config.yaml
n_layer: 12
d_model: 448
n_head: 7
n_kv_head: 7
head_dim: 64
d_mlp: 1344
vocab_size: 32000
activation: "tanh_gelu"
norm: "layernorm"
norm_place: "pre"
norm_eps: 1e-05
positions: "learned"
qk_norm: false
attn_scale: 0.125
bias: "all"
tie_embeddings: true
parallel_block: false
init: "normal"
init_std_qkv: 0.0197
init_std_o: 0.00402
init_std_up: 0.0197
init_std_down: 0.00402
optimizer: "muon_variant"
lr: 0.0144
lr_mult_o: 1.5
lr_mult_down: 1.5
beta1: 0.93
lr_head: 0.00381
warmup_steps: 200
schedule: "wsd"
decay_fraction: 0.689
decay_shape: "sqrt"
final_lr_fraction: 0.05
batch_tokens: 65536
seq_len: 512
doc_mask: true
train_tokens: 692600000
steps: 10569
dataset: "wikipedia_en"
MLP neurons of a small language model. Each row is named by its layer, matrix (up: input weights; down: output weights) and neuron, and shows model dimensions 144-271. Each number is 128 + 24 x the weight over its row's rms, rounded and kept within 0 to 255. Numbers have three digits each.
Before each neuron's rows, "raises" lists the tokens whose logits its output raises most directly, leaving later layers aside.

raises: "ly", "en", "ene", "ul", "uk"
L8.up211:135140146105128138107140130174102129110113156120107130102144166129179120109109135140167108142122157109098130131079155133125138153081159134118131083136179123107133151105114095162141114155136131115104141123104155128132123153094134154130128089120119176149115117077097095113121119125096133141113113184117105119069083142138139140159129123145114154156133134114126164126119147132125137133143
L8.down211:111139143111199122121122145120117183134108174100157154132128108091132138081150149129117069112137108090147130147185130113142111143161123109151156140107084146116150130152147108118109148098133123141159129176111125092152096152155134118148137111083093118123120153129118126120119120093071136145165126126118183123150140107138123129124145145118170168126173148118134158136075176171120164131134

raises: " about", " approximately", " over", " around", " 135"
L8.up1269:147099110161123121147150126168086142154121121131111097109167078110111147166138107120142071137167123139110121143113126134126097117163138129106137118115118121136096144156110110129155139108138120149116124129155103135181159141144145118124152154107115087182147128155118128097104154128142134145133131119139122129160126183077081097167143156106115133166106138133118150154110139113150096103111
L8.down1269:083102120147127069077140149142130106153173116140076149140166172169143129184163164096159124117111124189145142133110121136153127125127160155141129113159101145123145099099156147146137138132157131159092130085149106126121141140186154123133158110115106140114109141097141099129141102141135130128128141148142128139100104126125147101089151156065132115145102139109172082087150114092121121138142

raises: " press", " media", " review", " reviews", " website"
L8.up356:068093150150140134133218139149124125131117091171132160118077139141114111171122105112118113132114174098120130112125134128142130079171161108135094123094141135114081131108161137152070157078154149099146104140132122114124165120124090138119119147111096119121127120152147117139112122135141147158129160139126109106140120175109126132130184082120113094124161114122155142089123137169133147097123
L8.down356:087130150149102098125152131118106169150131110081159140072103143158115164128119150123156121129142091116125131163093135137129119124123125097121086159130177098061095118190070129115141101118153147171113147115103140145165106128109114087125100140110139124167157130128156101162132117137132159116113133147156152179127115169123121109160182143119099148097113153136120116135123137098156112127123

raises: "\"", " itself", "\".", " which", "\","
L4.up372:131147181109074111140155100113121120121132112111122165087082124106121136196141141092121074123162150108168157111112165115146113140119134175095171162146139148089096120154124105170103136132084113156112114134131118112108094127138112140147164143099102087081105161111108114146123138105114130135116141106120145082101110135143164158139132147135166086155135106126130100148114146172133150123119
L4.down372:158088102137147143143088128133152102154120110118138119097147127138118127066116132171128156129100166105103069134156138133150091141132129079144123133144120124175153125133128134100195154124150111118048100123091121092122136147150098105104138131139141155154108155149157122111135116113188145144116121182105149188126135129132123123133128125096114152153096150133100114137110117094130128125068

raises: " meaning", " which", " but", " caus", " including"
L3.up841:094149109091190138102142187141111161122061114114140100146090141124128119162130115102133136146129130027109162113073080154100121143105121126171132083127123126114130149141092174139110100115131111129124107119122126149141099125146125095108117144143130103158089123136126118097104112165101109152129115140109174119137105072119119117127158133138163141140105111184162147077122130171131104145138
L3.down841:131147120057125161146119142088110131146098117142144151169121141131082102124155157142139120120147112099151143111129143105111139120085112136113150113105106127137119140161110150160091090092119090124127118147134119157152104123111079075138097113142119147148113174124163149152115107140129138141096114133144113116143141181133135091129145110093157101118092104137114108088160074132128107129147

raises: " acquisition", " arrest", " decline", "ization", " dissolution"
L8.up475:163143147128141134103183140121168116108130136144146164157062092156121117104134129110098119120143149116140145115158138123136125126131076097122103158090142157148108126137095142160125145122123137135116125111114105109124148128111110124089148112142121155137091125140145149138073115088132112120128127107155124092143141102103151142133109199134159153157088168131120132131150113094105095081173
L8.down475:143168121091117113101178131139163121074130108133119095120089129134134104154109123099111099123136157128153122090115159115150101157122119076130129166085117137109125104169066088173105127150084122133099142097161102159115132110084104089095128155141096149120080144144121111154101065119133113158123113103115117135143140100168171144147113150151145137117102114142108148107157129091122142119148

raises: "s", "es", "'", " and", " as"
L8.up3:141129150142112118148104123077120134150090117157129095095101144122125165093131149108154103123136080165099108157092122110118188123155146153136119145124149145161159147211134131118111090164123155127114130119158110112160163137091150134079173115125146130161141117152154148089134160188109109148120150197108145166136105209085098102131119133119086119095094152131101136116135120125158122141115
L8.down3:140147098160146122162126123140132169099135127142119126165154105135143167142129116157117100127094118120126157111192104115113107119134094092120141154151163177096106109110115124127097137127109140122142082119135118155145100123131120115108164118148099113135093149099105105139137132149135163148120113114100148137087123151142112141156118124107076180177102106105088136152128132165149155156125

raises: " except", " such", " including", " are", " most"
L8.up928:156140114135124165142107098117157115162144133113099119132097160128155145119154101071135144083119101130117114132073097100157141083128140111139133106111146125148128147120132097128082148121089179119175153162114113123120116149133097152127139117135167141130125132127120173172132117154149106138146137118115122130122117144120109143093179097085144098137115149132094141103118150094165108146118
L8.down928:127154138083152134163174131125101155108159161176098130154176154170130172169120085153093105149145120096090110093148139148158114185110149081105141128137152121127127163158136172137121102114106085130126112122115100138142127102115100117137118111131132121150122163121064168126130126106156151103111121161130129118155131093102134072128135124197097165110144164121096103092152088082125142128121

raises: "ment", "age", "aged", "ley", "abili"
L5.up1244:110143110113144147090098105098094123138158129138149137144151155145127104107140148133119119130144124135120124140128092149087092081130174136099121104132166098138096115098159091134102127109116098121166117172108101146146113174114095068104128146111154154119116065099168107105125112094187159157101114135087137114162164118134160166115105137083199127097086162143101157146116103133194121091117
L5.down1244:124087113092090138165139161129124130157121114129147153148122085118141146081135123110090160090099152074105106129173137111130134137141138148121173163127147117125084118084143117159131181125102125162124107171113140164103159109153168114124105116109154157146094116119137101140109120119094133131128150156151121159101120141136151091147075150164124155104143125122094098104148112130096150156101

raises: " participants", "men", "ists", "ers", "ors"
L8.up583:165135102114117154153108161100126132175112116108117124159143136111108154106098114087159132153138114112151097167119084119143170075175129109107150110067132139159101128121134155096130148090163159087122135130124184130103126142116118167090117106179105133160097167124133175107131112133164082115105117119114101146126122149131119106125141099114171123150094110094075159111111153134124122107099
L8.down583:086160148129104140120136132127106123147101132085141132159180126138108168173139140134143124117126155110143135126115145146131138090143155147155130088080103144124176131101131111114139120147107106121119103109133125139128132168120156127075122123141120108171084140120067097093156099162137122147112096110127161138118128159103133125120152131131091108146099132087079102145157115124119157135134

raises: "led", "ed", "ise", "ceded", "ted"
L8.up594:169138126192122160138159135132126129083138136153128118120119123105137193135138130130118152129112118081158105084086155131125136133133161160110149142097138168139104121113120126132122124169132092197108144101117109110117085165114114157107110138119164094084136102129136101153119134142082131085096124116186150080120095131105093138144121137121130117141134075083083158100109132154148121121136
L8.down594:147135137117083132101146115142110143133140131141084103118141147102137199106128098108138165154082135128121097124139191135118137138108168147128156107120144095110127150133152109134092139129089117165101181129095124117148111108141148148159147142103142126155133083086118117140136139121140061119088133114136163115098124134122136119118130149126134127098144119145122120105110138156122142127148

raises: "i", "oni", "in", "ada", "ume"
L8.up1225:164098113107143133113167132096111112128176133143143097102112112107129117117112124118113131151121136107149131110127112129207105142117148120108114145134124151135094115125099102116147145146111126142151090114121158172084073137135117137162120112114137096124101151113148116146108207085137103155159135168153103162134124188174143120140137124148119133141147104104110121119108106078103125147119
L8.down1225:177126083162113114089145138126135114137142097131112141138126108108149121126126108114117117111140137068194115098070122128134131138125136146137117171117102145152121135157110145140127140151171108142117082111099129125135090122133124103160107127100137167118103131115120130118117159115130109149089075143115111129112147134148125142140102103142129153151142169092136141146107173141155115103138

raises: "27", "21", "15", "25", "33"
L8.up439:140151132123115120115108147112102115152137149061144123119139105107140154146096120101115116105106135098116077148124152150112099113133131129102112144163104126101141133084123143127135116145089084154124128111133145132097137108125100118129151143135151130160157156096139118113145087145128124166166104123110107163184129122151109163137145055165117094111129111132141132109151128136076159136150
L8.down439:125118135120100125137081163130135089123136141107126078138173109138117141165126093097125109135136129152158087121133115144119115180121166163124180110154125124137122123085149106158142145155153116123138115112092149139109074116102091136100155131175126114161123154120125128117101130121115134167148113148151129150136108104172128108161168122129128099148145153127139133134135145110153169167122

raises: "s", "ations", "l", "ens", "es"
L4.up528:139119159090118128137098136116089124156114107108119140109118126156151104108088160109117192124141092148125111115133110102135151153084113132148121140097097136103135177155105122134127144141168173133163101110126163121150123099137085119195105078144157160124161160146118118154112105123130126136116096151160125156149113138133104119153126093139141119141094100156107117124158128107132131153090
L4.down528:104125152144097122127110127113148139113165129126162164128121125126121137166129152167118122107138119134138138106122136135116161110134191132187092132096114182160097135134112111110141145152115126152101138099132119142121133128126138126161115177147085135109124111140130113151170126101111106115113109109124153111096127119177098147129166084161106167123106134092142104127148132143112159118091

raises: " On", " \"", " During", " In", " According"
L8.up285:095121153111140134134124149144132144096148134114139136146155117085123124174121148157093124121122122129168079129108133156150153122113107169108113118091149128155099140143104089121166144112142124138134122155128118104138187133115172092120130107122160087119078138097087120124161109115143108162114141118145094117147108138120098113105052094108101111153126155110107138112111093145113072127146
L8.down285:125138130120118126117131110149158108152119133089123123152152115148133131134175125106133134110135127159158163113124125131146122097128106126110144123134132123068124142139155151104153141154157139117130097142134127075115140131100168086145127197086140161116108144101145145104151167138146153152152145138155127142132116128214126114134109115125135125112144125145110132122164131104146125143176

raises: "zawa", "dō", " Japan", " Yasu", " Fuku"
L8.up1325:144131135101120141124126116116117109138134078112140114130131116106124160106136149144109119154111137085120108113138126166168163137104145112111106164143109130142104150125086100094153116138138159116144107103148121127111105123124132116121139149178149123099166114121097125141107107120134151103186107144103094115158119117106153173135134089110112110178120103119103159142155129075158121146120
L8.down1325:132125112120090138154169124141192142124123094140147134127123134143115175090100112106121087143116089148079142118149117174144178148107167089131117131132107137158088140102134080098134116152138128129116054103141130095100127108140146116134108120146131135108128112151106080150140119109144091142171106149154073107117100138119155138120075105113121101168093078125127149123155143127149112138079

raises: "ns", "ell", "age", "aged", "d"
L5.up20:136158100159158122102074126104078132153129081135104082114139106132128178128137107093080086118109116113091136145138118119148142124107099135131120145125152131157083128126143144112131094138063109123166128166124124095088090126159121151132150157159144137119117101108148096135096155100092114116098104103135149096163139108135111128090140138150137122092159157151094074101133126130105079088092
L5.down20:168122115121136106104096115121116136117134144132089122124128179095095070104127113148119094090124126108133070128140134061131150100108143117118176142128147128119097164132190109099104105140154118118098109111152163105115150125114091099152111137164105160142111095104127115124081109066112135165114134133136088153159139073122125141142085172154129143125143151111157150140112126131189119088104

raises: "ons", " charges", " September", " October", " January"
L8.up829:125148123125136081180094113093150148122105151083116154133171105122136143124121126125119163110140095139161136113099147128159120136123172140130120143125109182146052160123145127116087131143105122163090133149118113138109129095145125175155125142149180151130159103169154134136145120111119160128094143157134116097101199145097121124116144138141170113147117119107148122144161085136069136170077
L8.down829:157125110110109069123145099101090151086091127150137138119123162141098137135202121148126136129115136124137114135095185099094172095127113142121142139129152149128148128087107166141100163142147116172154132162077110171105151119126104124104111155092146111131153160117099175135136120090123091159121146118160157132142133157106113108114149170132105124115118149161132151087106149163160151132108

raises: " way", " ways", " with", " to", " Role"
L8.up425:099096134132103142125161176136144121135110183126137139117143121114133104140116164114110150124098125119124130131103134128114137112111133144116125130080122118111151164162143099141120117134134156089135119158172148117113084144131114122140105081104118099122105164127113163134124119143169073119129142118131103128133106133138106080134134174107129134126127147140131122111118100149145102068132
L8.down425:095117092120128111137091147159121108133100132118167107125128095123118116119121119130114126156138159117130136126138139125120168108121169133096163146121151091090130137131150126079127105112161136120163099149119170104140096158153153125129112154103129134077166165121086151122153148094124091101117135127126100098071115098132124121108147146114127168107119138122107152115158094128153093130127

raises: " are", " include", " were", " themselves", "hoe"
L8.up271:136101143137118111133152133135141122156133140144148079117090193136142097109114099069110173119106102124072121139139125096130072118111105116182120164137163155148157118153120147122086179120122157135142117127150138118131108077155145158137105157137180119105123105127108186134154120126133115136122085119072146150147149127140125152175149081108189119104107129120144150141091135124138149180115
L8.down271:113169116135102090170142106095150130120128090114114114163137153140148101127083144139114100101152150128209133131094128124163183132110120093175146123129136146126103129127148109133142129141110140149135153133091118089096176151164106130148133096129159107145140135120088168152130144094095088130144094110139100124134132070107098147092122131170112140094143088133096117147146116134139103137118

raises: "ally", "ations", "ator", "ation", "ative"
L8.up934:130118148160115087166104164104132143085156114099144154081139155135116090147107144119168150163170095131135140133095119141136135148095108163170145119155133136089092150121097137144137110150169146104128152137151139130136134137125168154142128115112112109112119202099158127081122143131110151107142111099116117068144091101106111127134144149121153141167141101097106121131148119133121134152161
L8.down934:124140121106142129124144135070135118157183144152139114108123112154127142115101114163120170159099105138138118129150106150137110144123158147179118160109089129134098111077141125138130101117142095078141153133080089129112112121170157122125107183112108174121174123087107094094121153065133076122149073142116121089129102142172128181125157133088126128121125112125117136141079113180161128103102

raises: "ver", "pt", "vers", "tern", "roll"
L3.up885:135146130136107160146040091146114160136103121148120116132111129095104116111166169137100133136121126140143142123128091145136161138102135108105099118121123129136110119105120118187138123141124130134116115126145155164116175140169124126086115160089161143164098130148139120135145139138129131156085141135127107144101144162118124116156134124135147166187115103143135157135098157081119139131161
L3.down885:164142120127087069170074112141075122155112118097141141127130164122180145147142137107100134168116114122119166122147161172143178157106132143154120127163107151122146064128120144148150145143127138122088126133113137141144134117156117091135108117115135162113099124143149134153125118115142148098095129059143122102135141115146112155102130075134129132107077110124098133138123159116145136141095